python train.py --num_hidden_layers=8 --hidden_size=768 --num_attention_heads=6 --num_key_value_heads=6 --head_dim=96 --intermediate_size=3072 --vocab_size=32768 --hidden_act="squared_relu" --norm="rmsnorm" --norm_place="pre" --norm_eps=1e-06 --positions="rope" --rope_theta=10000.0 --rope_fraction=1.0 --qk_norm=true --attn_scale=0.102 --bias="none" --tie_word_embeddings=false --parallel_block=false --extras=["capped logits"] --init="normal" --init_std_qkv=0.0153 --init_std_o=0.0 --init_std_up=0.0153 --init_std_down=0.0 --optimizer="cautious_adamw" --learning_rate=0.000404 --beta1=0.95 --beta2=0.99 --weight_decay=0.69 --lr_head=0.00582 --warmup_steps=266 --schedule="wsd" --decay_fraction=0.686 --decay_shape="linear" --final_lr_fraction=0.1 --batch_tokens=131072 --max_seq_len=1024 --doc_mask=true --train_tokens=616600000 --max_steps=4705 --dataset="wikipedia_en"
MLP neurons of a small language model. Each row is named by its layer, matrix (up: input weights; down: output weights) and neuron, and shows model dimensions 112-239. Each number is 500 + 50 x the weight over its row's rms, rounded and kept within 0 to 999. Numbers have three digits each.
After each neuron's rows, "fires before" lists the tokens most often just after its 100 highest values on Wikipedia text that the model never trained on. A number after a token or word is its count.

L4.up637:499489472552500538529480486523489385434528541510594508454407446452528453540399398564600490534447483489432600498465404392470477593599504440462514503436595538469489433538397547439450603525614563428477406527513472477448528394503508446473532534552440465447437534510471485576512536439520454508535464427461517533508501479439460511410565538389481530593469410431431525445482439538424497520538
L4.down637:515532512467440547508528486470554602497449482513496462533558533563517539550532522547418447471509495453546443587460572525581500561480497518557500540539442459440556477484488486515536532502458484521423486538533509520467436502559470509484447503471505539514507441430507468386499470467439550499515501540484483480504531467492528439508343464571479467399542440547509448570486562488580549472472
fires before: "| " 30, ")" 13, "(" 7

L4.up2605:502442514515467471466464512514600475552499403493470540561526516489548464527518480570485456486484511490498490478511449545516500589559649589494435512466527464461481471453507551500468519482484471551468494468521436560416542459559593575475572420503369433444421508428412487442438469498570530449487488495556505471518493592450638512589468432486502501528473376525571404540477450561447516452555
L4.down2605:488560533391483543504502564593449478520444536541530455494477506497468454423459551502561508623546552444467525521487484497514491463490461522530504500489517477516506497487468376481475456492492497519495463517556543423501492562377451515531465530503569469509475454555479524506445514520509585577471469533461410615561529476536377476394506500493519481530427514468498406498544433526450458496489
fires before: "% " 33, ". " 17, "| " 6, "." 4, "; " 4

L4.up2460:446484588516573528491466498480619511381544448507479488404443535519443442459472446479489420493408487510561486551500462474478456532514513536540552578451591474452482445503470525520509469510681507531369455541507562484486469560507514448549509488502430496517503467493546574543434474403547483490506386413473544536530565438545501437556507489492570493482476417578469551497537551504543458562471
L4.down2460:490512526438396496455508494481505454449491549439477441434552406370483438536437609508463562454550495526543427496499456483535533485570559450515437534471411490596560426515439559501513490501546547500602553518537557545488489508442488503476570517480664558494470555469459423457478467512422538508515484484498523451480507403461595443446520557491468519530501413515505455492473509620444445418543
fires before: ", " 30, "\n" 10, ". " 10, ": " 8, ") " 8, "; " 8

L4.up424:461603440537511567515516506446508482492497452541437371522503425519456475484437442465553515554470525458389365510506421507421460503581563496528550420564460487468488410474502482431459520496507531471497479533458479528534548445385480540470495521584369496392490518502525413570504481579497565396505471528435479482434370530496451514522498554647427523419558503539451528612511516519409437484473
L4.down424:524423540406478494490498486511428519444519457478485497517509487458412555561418621383458529447530473489582436496514461483492570474396411522501519527568549486490549397506492571504508520538461438514463509486499442510479441457571458558470506510404493511461491557520494431523519480537426463497482532468476640573565592416486477439529541591477505471561499487456503523513534501540450451429532
fires before: ") " 20, "), " 18, ", " 17, ")" 12, "). " 5, "\" " 4

L4.up1217:471556482458486598504440477422489514592552589568500469507608514469488545514542416516468538462554537472511487472575524484468496588506495611532477452512409473545425495523447473452455486517484482527498543531453521502492551440457506543479471426512471513533492597462365478545475584415477497447516460519608487529512428501511525389568521505526440457523585568461430483493561584446507508554486
L4.down1217:373538545496419461481541368514491589422479467523491457544515480576523476510467565525481424495480440489511549451456498558460492491473523532498449463510533492522451545430540508424436548560532515448528488504495531515613452486475529482485476530537526502563539514598526440484594536546463473423507429390507480594520532550477581582491461438473577491461511578447515422603441403481454509477528
fires before: ", " 55, "; " 7, "°" 4

L4.up527:456592445554549476548468474438529509504438549478488495564514551451472556540510494431525463496496504527518437471528485545424536430522499560517546467510503553488448471424433545477579570619515506487518457521621573487539417513431577471441374506542463498477557456478449551496513515418527492487513506542523458513567514517450480490473579581537424447546508530518474447488455529534429423492447
L4.down527:542498473508481553446484479518520512411510528474539469483487522565516450571605533527455528520524504457534587467536501488519471530461459461464386513459582449533564554483499414506494525378495496496472475509452473506470533500560382530514616461435501534520519435492448414537439404554523489583560476470448508447445430563446505401527432469380519597505414505492439557515553555413607575518541
fires before: ", " 43, ". " 15, "." 13, "\n\n" 6, "\n" 6, "'" 5

L4.up70:528488458527537573516542553454536490525525476550539411478547496526557477431428434465485447457517525501567445550416494476545453495528515476519536512567466407467506507484455404450457483515436495505393461510541430451500497455567506507534572500446549457542509429508495446491487513508560500466429512500610573439509484518495501444483400571513549391505557498476533460462513518472495562476429
L4.down70:517567493533518570484504467565476518451476406522537481419460568429489574468527504475456475504460488467541631452609495421429439570490460556478538524459471575521573502617441430522509443424486556488561471458435497539533576469543439466588519513493521545540475514533453465491450434448493539463516582514502424474532507504520535494519530478481435559472505554430460586514502550453487484507571
fires before: "| " 42, "-" 6, "|" 5

L4.up745:550522452444482493491425611503546515531412470465521431489535507502419605447516490490532595584487522522473459506491449468520446504513558477541533490504547539536452508439525430481468492554483447510474473445524459494633458478431473460515479461522464498532361342613449566537415503483516552485537508549489435606517473564474549502500591482570525484498561440538436405515490596458495542508576
L4.down745:496511446559563570450458466454557476497492506509454483423506495480446440530558494528472545463508446536361458500550462379422502433485512420474574599555467490477434548526515453550471461438495539484462478565465472544484499588561563499474592484494489518470405467555506521542514479489499528425426606500567503585476502560580329504467584572601551561502433476378507501472566540472386509449592
fires before: "," 23, "th " 18, "-" 10, "." 10, ", " 6, "0 " 5

L4.up1181:515410498481482558494566514517504511421508526497541464493497474444426535572414474494512552537471488460544524597586507523489435495517519486536496511409451462553514419358473449503406478521427511513457379503486504565472332497589464510544479470531494466463560490451451440517521433481490504441458538503534527535481537502462551454452556479471620429466515535545439497520554487451435478538537
L4.down1181:485531515548484484494516496494551544548441513523468534545449499476435505509480573531486511475525567505499459475491460492544532494466471420499530514570608509454501444570521560392579504465509518529512504544546509557544498401532577483494455514464538599492478487480464586531519506445351449506510465549470421460416530518511489446493479520575474554423466400544539514481445538546569457495530
fires before: "| " 25, "(" 13, "and " 7, "|" 6, "from " 4, "on " 4

L4.up2321:494510431410550487492448530496541658541449451531545507515483569597431556494534505429513571434522524482504459529534491554509454491422498489504461510501496504544410446430569480510551435556496568490455495514473472509466515583519510495449519461415459518498458453614543459514422504578546507482448471545551454499505534504529497492511528452578455532519578474507549412507530491479484507503515
L4.down2321:544509523437500494524523530505536544516478507456484358427414460452408519512432416489420549501499440583483539523514483536529495425494536549501403638444491412480536496537426459459526426502456459511456643552542431573462483476492527519506551465468557422630458593523512527572487482523615541510526569556604475485465496481540466456434541494514564553421421464378438465510507568520481527500586
fires before: "," 30, "." 14, "% " 9, "-" 9, "0 " 4

L4.up660:491494468451467517517563579539456504466540492550590520548482473462518491473460504508482542581422588478548537476504488512490467531548531580502515530533446531527546632523507511358512527569561497477481438575522545498486485480498524449534596503600461549463465448494549453504480449519452514520535598489504457553409481533429559456509500386470467557540509428530436566475477593424456630548582
L4.down660:516519589540466541465494523525513478539440494436466552495645455567482451470461448510435482520540563523472522501576452518540436470584397493617516474533497539486495435515519452500389467621543514439431375477567507519446578444471501555483509425521576452589501600591490538556486532519520579422515544553495512477494505453561503426474504485484487351531580487536501472445488515607487428556461
fires before: "0 " 25, "/ " 12, "1" 9, "0" 8, "loan" 5

L4.up644:495509486494437488518632519538495595406442451581558427481462514434485444538515482466541494498516578491536506545559505519525393485528483547494464579554438459582426508508438539362614520516507444420426477480483492529516468538440485453466497508451524380471464418589588502494547518439412490544606486478510497503466432458430482462501584383523450512476564568419366435420550394427480552530542
L4.down644:529452462522548568524440425508505487542520596508511493513458534581547485701510496514441510502570462552461504465533526533532482568520530532511548526448475413545545581543470606492514417416439557507517487470492481497476391527472530521650533512557535450463582586583508518510506523517521503497537487507519532513493573469487473569514440553443514537495460548500528594458489539487506499482436
fires before: "; " 50, "| " 7, "." 6, ")" 4

L4.up786:513460482521433514552520461554537491472538414511506527588454529462472475467520416465563467343486497530517499421516420522477555570386510504565462503446480464429496510442468496522426493548532536558457508482482558449494543548519561502542541510464470454444509430548539544493487559444418591444539448467490509458561577549403515456446519538518419464415540533473479464522516570494395507513501
L4.down786:464565532551550430468423460475536470425501431404447477489542410412506504538394459488426513521556487565414402526468571457514539542554479461467492529462534544496451531480570487485399559410497546537441571499577558449479559587471495435493465458552508568519466401456441436508451500477459433438515451507481536440415568397485556432431480502494498544502512467454498569501565602478517419519542
fires before: ", " 30, ". " 17, "." 10, "\n" 6, "; " 5

L4.up176:566419403499509481594483464477532522541475412578447513481561605565549545458508541477501477415485498490443546522507486543490376518504506464529444567483441621488510456434527471572521474511472535468464466512484513531453537466490510501539515451488479441644472487563566437584492443613440537510503527449482461472477441498462464408477514473531402580487618499420558481421498534520452509537496
L4.down176:527497508451533443525546490441468600588553503441470460447484439454396487477527486474458493582525509518472552506600483500502461443556424442448431471496520416439515528516513433402502418524403518536502455475438479555569540458515515513528564499498447500527472486545495495578465435448604458446477506536578543524480565485490430433584498548701557506430554402382486452557518590487516551432496
fires before: "," 14, "0" 14, "." 13, "0 " 5, "7" 5, "5" 5

L4.up1906:486505571474470467510493463497549512507512531530457498547478498493528476521486333496508454441494468466576497417527344555452504506504542534441496467529511494446522476459563520447425498529529552403450493527564449423553542460476498532551525603550526503478516372559548487467511456446475563518485470473556506471552566451424590405493536504521456449521579467494460443550494554516471503542551
L4.down1906:467489418594494450446494397433561522474489470451537529455548551502500538579498471487537464560463453504445514535421558400582552522505515480466465472416554511501510398497482518466435528542538475488571537643501597492602473463551524457544540523603469525497502530431567514457595470438477526560459538511473488520490462435511508494499550542567471435544563532588472437518548429503471455512549
fires before: ", " 38, "'" 12, "\n" 6, ". " 5, "; " 5, "." 5

L4.up544:467474430513440457587495524514649553486450519483500539488562499484469492518448472496542457406564452562558501467411425488527379484505545501537376596541535453489418584478476525432512521512536571526430463518451492523442530463474552472447417467495505414524432430579595425437416482526514431528511444478487452502546505494553479556510452411487531507582439455508508531512516410514494495500544
L4.down544:490508464444472474560508502476522435530464534473489513499550580460500470469524505478487499518504496491516501432462457486431541528480480497500537499507497538512510424494509585538500558419561438504487512537573523520584405467486498582520530494503516513501569575491557587522491575491515521488550488490574572494472548469468517484511527432552472387490601518503460485477421517602473529538485
fires before: "==" 19, ")" 10, ") " 8, ": " 7, "s " 6

L4.up2694:544517482579496474539533524540495489580537514497496515489534489512471434521466479487407508493421522464528546592372499439447479620520516450501568437528483514606444480502395551448496506471508496456489415495596471554581461597469542487447489557603550434464514549617501621503547530560462381536507528487449403479548466478453504463484520615520451484491541480542451535507429556508532490472490
L4.down2694:575445366589570488496417454489572552447447522492478571611533537527469452449443591509475440384513406437451524577463434553478552457426592487515454473473527532544504439537401490410458466470465481517502520538421508524364449494506528524458513478454487441489440531591515501493553508575521562659372456480549600505493493437494453510522573515408442486484534537450572455476566440503562412585402
fires before: "| " 46, "the " 6, "been " 5, "a " 4

L4.up53:464500514476450409519498539473522529454534419480501463431426520458478559507488508539537435491479482485439500490495468588507501439533543463585477536486427460501483541513423464450529503453573531481435562443370521553407562536527440519467511427547377523501453509535458518461490450565551515443530465529485507442393429561432482563533532456566479530432592506526472514528525496449473472502564
L4.down53:536546450480555489554491545481427452412374535492482471562517544497501461457545549510474558573455532499502443510536476448446453465502502491459514492439453552626487560574487516585514546494460491499493609472504592513509501410539475479528525490497575498463423601572499578558448449544526468509481471541526494563542553441552546468530541551477480594487530618538516517442506483565432518392609
fires before: "." 72, "2" 4, "119" 4

L4.up2906:439464429505500461510447553523543540503458546529537509446484466534395571492553482481519466421477517461507516479584456571613472474527486453525495535457477424518535496440455382455549519484454539467437496449530490573458571471441497431486544505501512532553491468556494403564520480609562485475464475425447448402439457422435491490416531526529482520469532568455449401449593511519523421463446
L4.down2906:469448481450471468469448475376463573499448517518566528487530431491556552468529474509450552496416473550434561507565580470461450554481496459479517431519506518419449441495488582462454494544577541487482529495497538478516423444529526547428433408525443466502477428562487500396500534521494435499559489440517473560381606456508522575481526444468594479444509554458488516483355524545412556511616
fires before: "| " 26, "," 15, "|" 6, "." 5, "a " 5

L4.up1476:442504441483495469570487519444494459529450521569397496520496566548471466510497434540462607478479582486491468539499433568525404497472484592527484492462465485532397491336467473511540497577515481505524536467468576506504549538345449527536464528609481502443430434615469435506399539501522497508516421450501509505492533557420538540481487382519449555488545528465529417458438567503493498509609
L4.down1476:556550526538497529414493432496437449460607535482628533498609464496556481493557474476503416530598404562447560439459501499495600528439515505486487500515524500445592583568535521450431505468499511486502436512494428464532444467589498493515546538512485518474542504474491492494564504421516563572548529505435497502507514483545483490529455570470466478448467560473438492558543537477518449531496
fires before: ", " 29, "." 15, ". " 12, "\n" 8, "\n\n" 5, ": " 4

L4.up2239:500505451520477537561432518524482436483511476568475580464569561520479522560422549531461487528492503454477514508556399455496523496543521454518581512560546493468513553471445434377477479446502411453353381457503437503407495501494622515521418422547549382530525471558453542554529462475559495497474522564467506548580496452455541461396458444517505438583408365462564499470509419440550522510395
L4.down2239:443458508438481550579507464475492540494467477446519549557483485452496495481500465508458496532544509500510583454383547516497482496538476587438352525518420485555432548493518520510543522590493503554525497579529556497573559455555445478512520497440493501500455506420437476418421466528402483415462577512494400467471359522484465523520574525472485499442521591540451491558493478529484503524567
fires before: "| " 29, "% " 15, "of " 8, "|" 7, " " 4

L4.up2420:456561520522507441488466569497555461520536572511467514415527453463503506519401360499554510499522579526497476504582367455432475592526501497532473454562521466484524492425465511461440490551593550527474383477589608521509443454538452486555584579553486532436460467574563499490480472421480447529501521477474537445506522550414476407416496553563429498535521408479496551561512548556457397432519
L4.down2420:470441513515534466470615507520409534500472504485505549524500553581434568497627470516459515503506524479478546488464615568552534397455587495503485553532468516556539493573521401526616447515443437471513590474449362459540479467517412470511480463421547394481537511490495540497507545534553387504419481537487440527490457427560473513498499520420546610494427480553534415409486489468549588556470
fires before: ", " 40, "'" 11, "." 10, ". " 9, "\n" 8, ": " 5

L4.up1792:455484416477532488500493415468568470474522491541447540414530501432474477438507465484503514514498555460479461438575469519592461602524577446534551506500385439583496531502514375532501546500583468547450521412500502529520533493489478430613557430469479488524497479514457515432540409546542481508508520420519397443602536499553555469474471475472521442534460488456534573491550552510452451503562
L4.down1792:568502463446495551527574523488416620578464431546468389444502430508501593534527549516414461509533427523553503451520518402440501454479443579560535465499508489601553417504522545479580490593432426474480513537456557504448409517525608532479478490465499433482509552497487506609491551477518524463339469490396532468483490494500446580499439428513560514444559501547596516468479527419479496436498
fires before: "| " 37, "." 10, "," 7, ", " 4

L4.up1507:471601484496551476549461581466437463501508582514456463548479466477423483490545479440521533534482503529496553520405372536388474565439471527583491473509429498504502438484476470487512498563463498489487386513542520509509451434473559469467520479507477448514597502483499561589514591425485551518445353536518515524434501579542459489525535542522509501544520436429455497521484509498462472507437
L4.down1507:539479449450443429452488555526488508487478444479515490474558403543636489422470463507482571450535464465463531471539681497609451524511489439450406527413562518523431619530581480534488535392551498559479576457511482442467443515485553482558524533497483557560534411502470454497426412519422400522522532488460471513588503527388551474521415470415410480562545552566497459526537474545519411557524
fires before: ", " 40, ". " 20, "." 11, "\n" 5

L4.up2852:507476482510488524540501546533542457483540465515520429496516490473565538481437504513489514472460496454456508450567545515552374464448470444544426507468533483551521437540482478490476550415522412499389526505436500466505568446550518573443500500588515492520578469536501380444542392547493396498531512538481523382424400457507567510513545544525492532603447458484446485463494422563469505484497
L4.down2852:558501520475495565436351479451451492501488502556662541413527449477428604560570564519454441522534502479490570465438555447463506467542554438467536496418479479508536539574539522445488551506505456488554586484385553481462561480471477482485529500420398561481551474524577505431447599464530448458556527517577405460447522506510491479499482554425404544554480419385461489472544455534506483535538
fires before: "| " 38, "|" 8, "0" 7, "mi" 5

L4.up794:508550506476432483496573458408541573528508509616505471662469569463424518489514452397431592512452423530393476513492548550528469518534493539522565491524474381544481511501522491494515573498484531545437447557546500443517427456531452494526508441574416489561524480481451509553424592507455528536546541516489486465504440599500431445447547526501454464428616503510421547457558569448524553518472
L4.down794:431550457476508561479466546488546538422445532516506512458514566548536485554443446502594441537550520553611484524560373579433451591510500446459430532425555516416487457376469564456468503495452428552566409356540533552504523590337463481512473495513585450510411529521554483500529542557517465478506460447477586513477503426454548544528510481371505577581498532525563548520435460512423521491556
fires before: ", " 22, "." 13, ". " 12, "; " 5, "), " 5, ")" 4

L4.up518:532512568456465545481494408591435536522583507557551476469473490372474443379507481450525454462563508515487497522431418542483512499577512519486508521481461481504560493480522450427549482508533530525495467484492542548512581494445419512578437508499503514555542450531493520492557463464431444445544511490559439460577493495524556385517528549458374493446486556368452484565526550558370473469515
L4.down518:408596414493536442503576613464499543504505605474432471479531401546450505508480444484466490524409508377483446445533546553616429529435390464530491469425528478468473526497471483440500554449488495423517515515557500409475430483572550457454558467527521404526528513439526487563447479503457484538509494497434482568502487552506349444439481446470508510455507453561500567398523453418467474493523
fires before: "| " 35, "°" 9, "\n" 6, "1" 4, ")" 4

L4.up2362:469542474542452504540466505417450546449416506502483539534495541486499410531507458490458558525481486477500525460520419547481371559441436522560451524517408427568529459412449524441524525458442456537473505575440508569568400547517522632478566456560543460535524554557607449469572514432423511437504537450503513433528527449565655452611482490473521555431464532476546428468585516410475453513572
L4.down2362:565438462575543592503531459509525510576545480436572436452465462524516436469489555484573488405586510448457477397450504484493518527563467458503559455500450471492477563495580457491423543436522517567424443550531511414469480444565450436651509577507508512437562502440371519574439439536532455573550462506544508447508446573468440533458419590478502463504521510479501521465498547520496477453483
fires before: "| " 39, "(" 7, "as " 5, "|" 5

L4.up898:458531565517543445543428565553555420476474443471482455518573454569487560534547442502568481579449517456457499502394362517475542423575479447514500388484593424483513555493501514498511478429397411527449461420537527461450478493503422566517456637594564579540491479511472554529512545471518484471456541480464539577445497470596452483495625519489537476481468452489510438580450465526473500451502
L4.down898:534558478545568523554440445560471542552540498531502493487525442501436482452480518524553522524522499512492549430379623426549463541461545434497576541497457624568545502490459422551463487524554478451548493619472514556533482523466537450509548388489524518475488485443500503516438520507438564505474470469513456585457575492425475419521396424478482478493513502453497379495452458501460528587548
fires before: ", " 44, "0" 7, "s" 4, "5 " 4

L4.up1652:481516506478459486525449492475527567553470567528446410469621515544487610402430442565541507523468489502492514506631511503480472416475457475516434423522449451554449557492594501533426458577364483511567574441428448517543558464487533411506517512477417387477442446545425496494509512495464429476484563550474516424520484486514557530467576544471478501458531562482477466466522453482547441555571
L4.down1652:466545434455450523475574515506363545514573490576511545546438453524495468632456540495480528481510489274542563513468485553514476508488507377521499462577455593590471428532462578473505532465444481498451483589417542526469424589486448432535541491420484484522565550513452436493486451434389469520494439476548469554542632540519445418511527446529570530478449477553436372522475486518542532465468
fires before: "," 28, "\n" 12, "." 12, "\n\n" 5, "| " 5, "(" 4

L4.up1663:493571491476479477503483430449597485458510519524513553540440450534507601523440469421572532535467478506487534557510457510579443447468522492502544500504493459485502418403374489457567488542592533552488466522490455492509530561538447541506380529603467467422510487427451452578490426409566525489485542488497524487426519562456475365408414491497486487452506522555486481599536551526507466513535
L4.down1663:487531547476470464522479516442400449524429523556544479479503532424430426498480531436471588444526562517562385536476496527421536525522574539458452568439522535584519537510566600539495481454510476529502512477493570578512483479547513508448541534457464561548492498565484474451469488511477491512470471519454523611458532446633476570537471520567414488610484492443516549485417518545511549493509
fires before: "| " 30, "|" 21, ", " 15, ") " 4, ". " 4

L4.up2081:544513488523541460574522566576606480570459449632523433392475430444449444548563462573621482563541548545524523543491396499474512450508461532506442611487450595509487499544431522518491517473599522413378536489600469433462467484503523543455464431502592458508454439555505582517553511465515468527495492519484437546515544507501532503492484470515539505543416512535558535586491438451432441537500
L4.down2081:464534355574503486478443425421526489517573536363563540505500568512509484360426541474394585424482474480528571492516570511522473599487445494370437558486446442425461382378432540460479538528476509550488447527436445590475546490455460522593490463532520448577509595445483562529453452494471479478535447474461413551522592521484490439508454462568469502469547458473482401490476534541573422489472
fires before: ", " 19, "and " 15, ". " 9, "." 8, "in " 5, "3" 5

L4.up1078:495578547478428545549545456457561519457450499558448487568382458507487582501512470435505485486528594419454490460493481443441482504548475546520618444480475466487502455501540592475542583509529565493533477478474506359528410564465379604572468524536522503492487474434553478486522573514466452468560460563428564521599519519468476492496606429505470514524517534501467595478439533465501349480501
L4.down1078:528475424525461472541433524539475548531545429491586580461610472497548454541535523593475519519511435455446524547512579568566454532540477494552391514511606495615537527480509450577455451520504496429384569542472434539484643457412497441497474481506590525530521471527485410461448442482511510562396529499519480460406533477497442484492412474518525511548486528528474492493558470475503632485398
fires before: ", " 27, ". " 17, "." 7

L4.up2765:487492456523495467468467496405468494582516461444483491458473522500446569436518478499523517445566592488502433533556459449500562524506524561535562447483487484626484500481489496459486429479527519367507473459611636445597511576435445572460441446555457527548461573569475637656432533507485530412488493524508537525521465485506407500480616565532423513530538532504587514475425485495450492475512
L4.down2765:516520528566537410551491495435484538398568478474584425511503458455472469572391569525521577635552526385517550515444608504527362540400486424482519470472660477380439430509502506504491557429490466574525443594451459571548464450617518473526517499562573639511577493480519468435497542499520454496519504525531499445436495511432558515519565539538495605488529516499509474588542527474447446450550
fires before: ", " 26, "." 16, "–" 7, ". " 5, "School " 4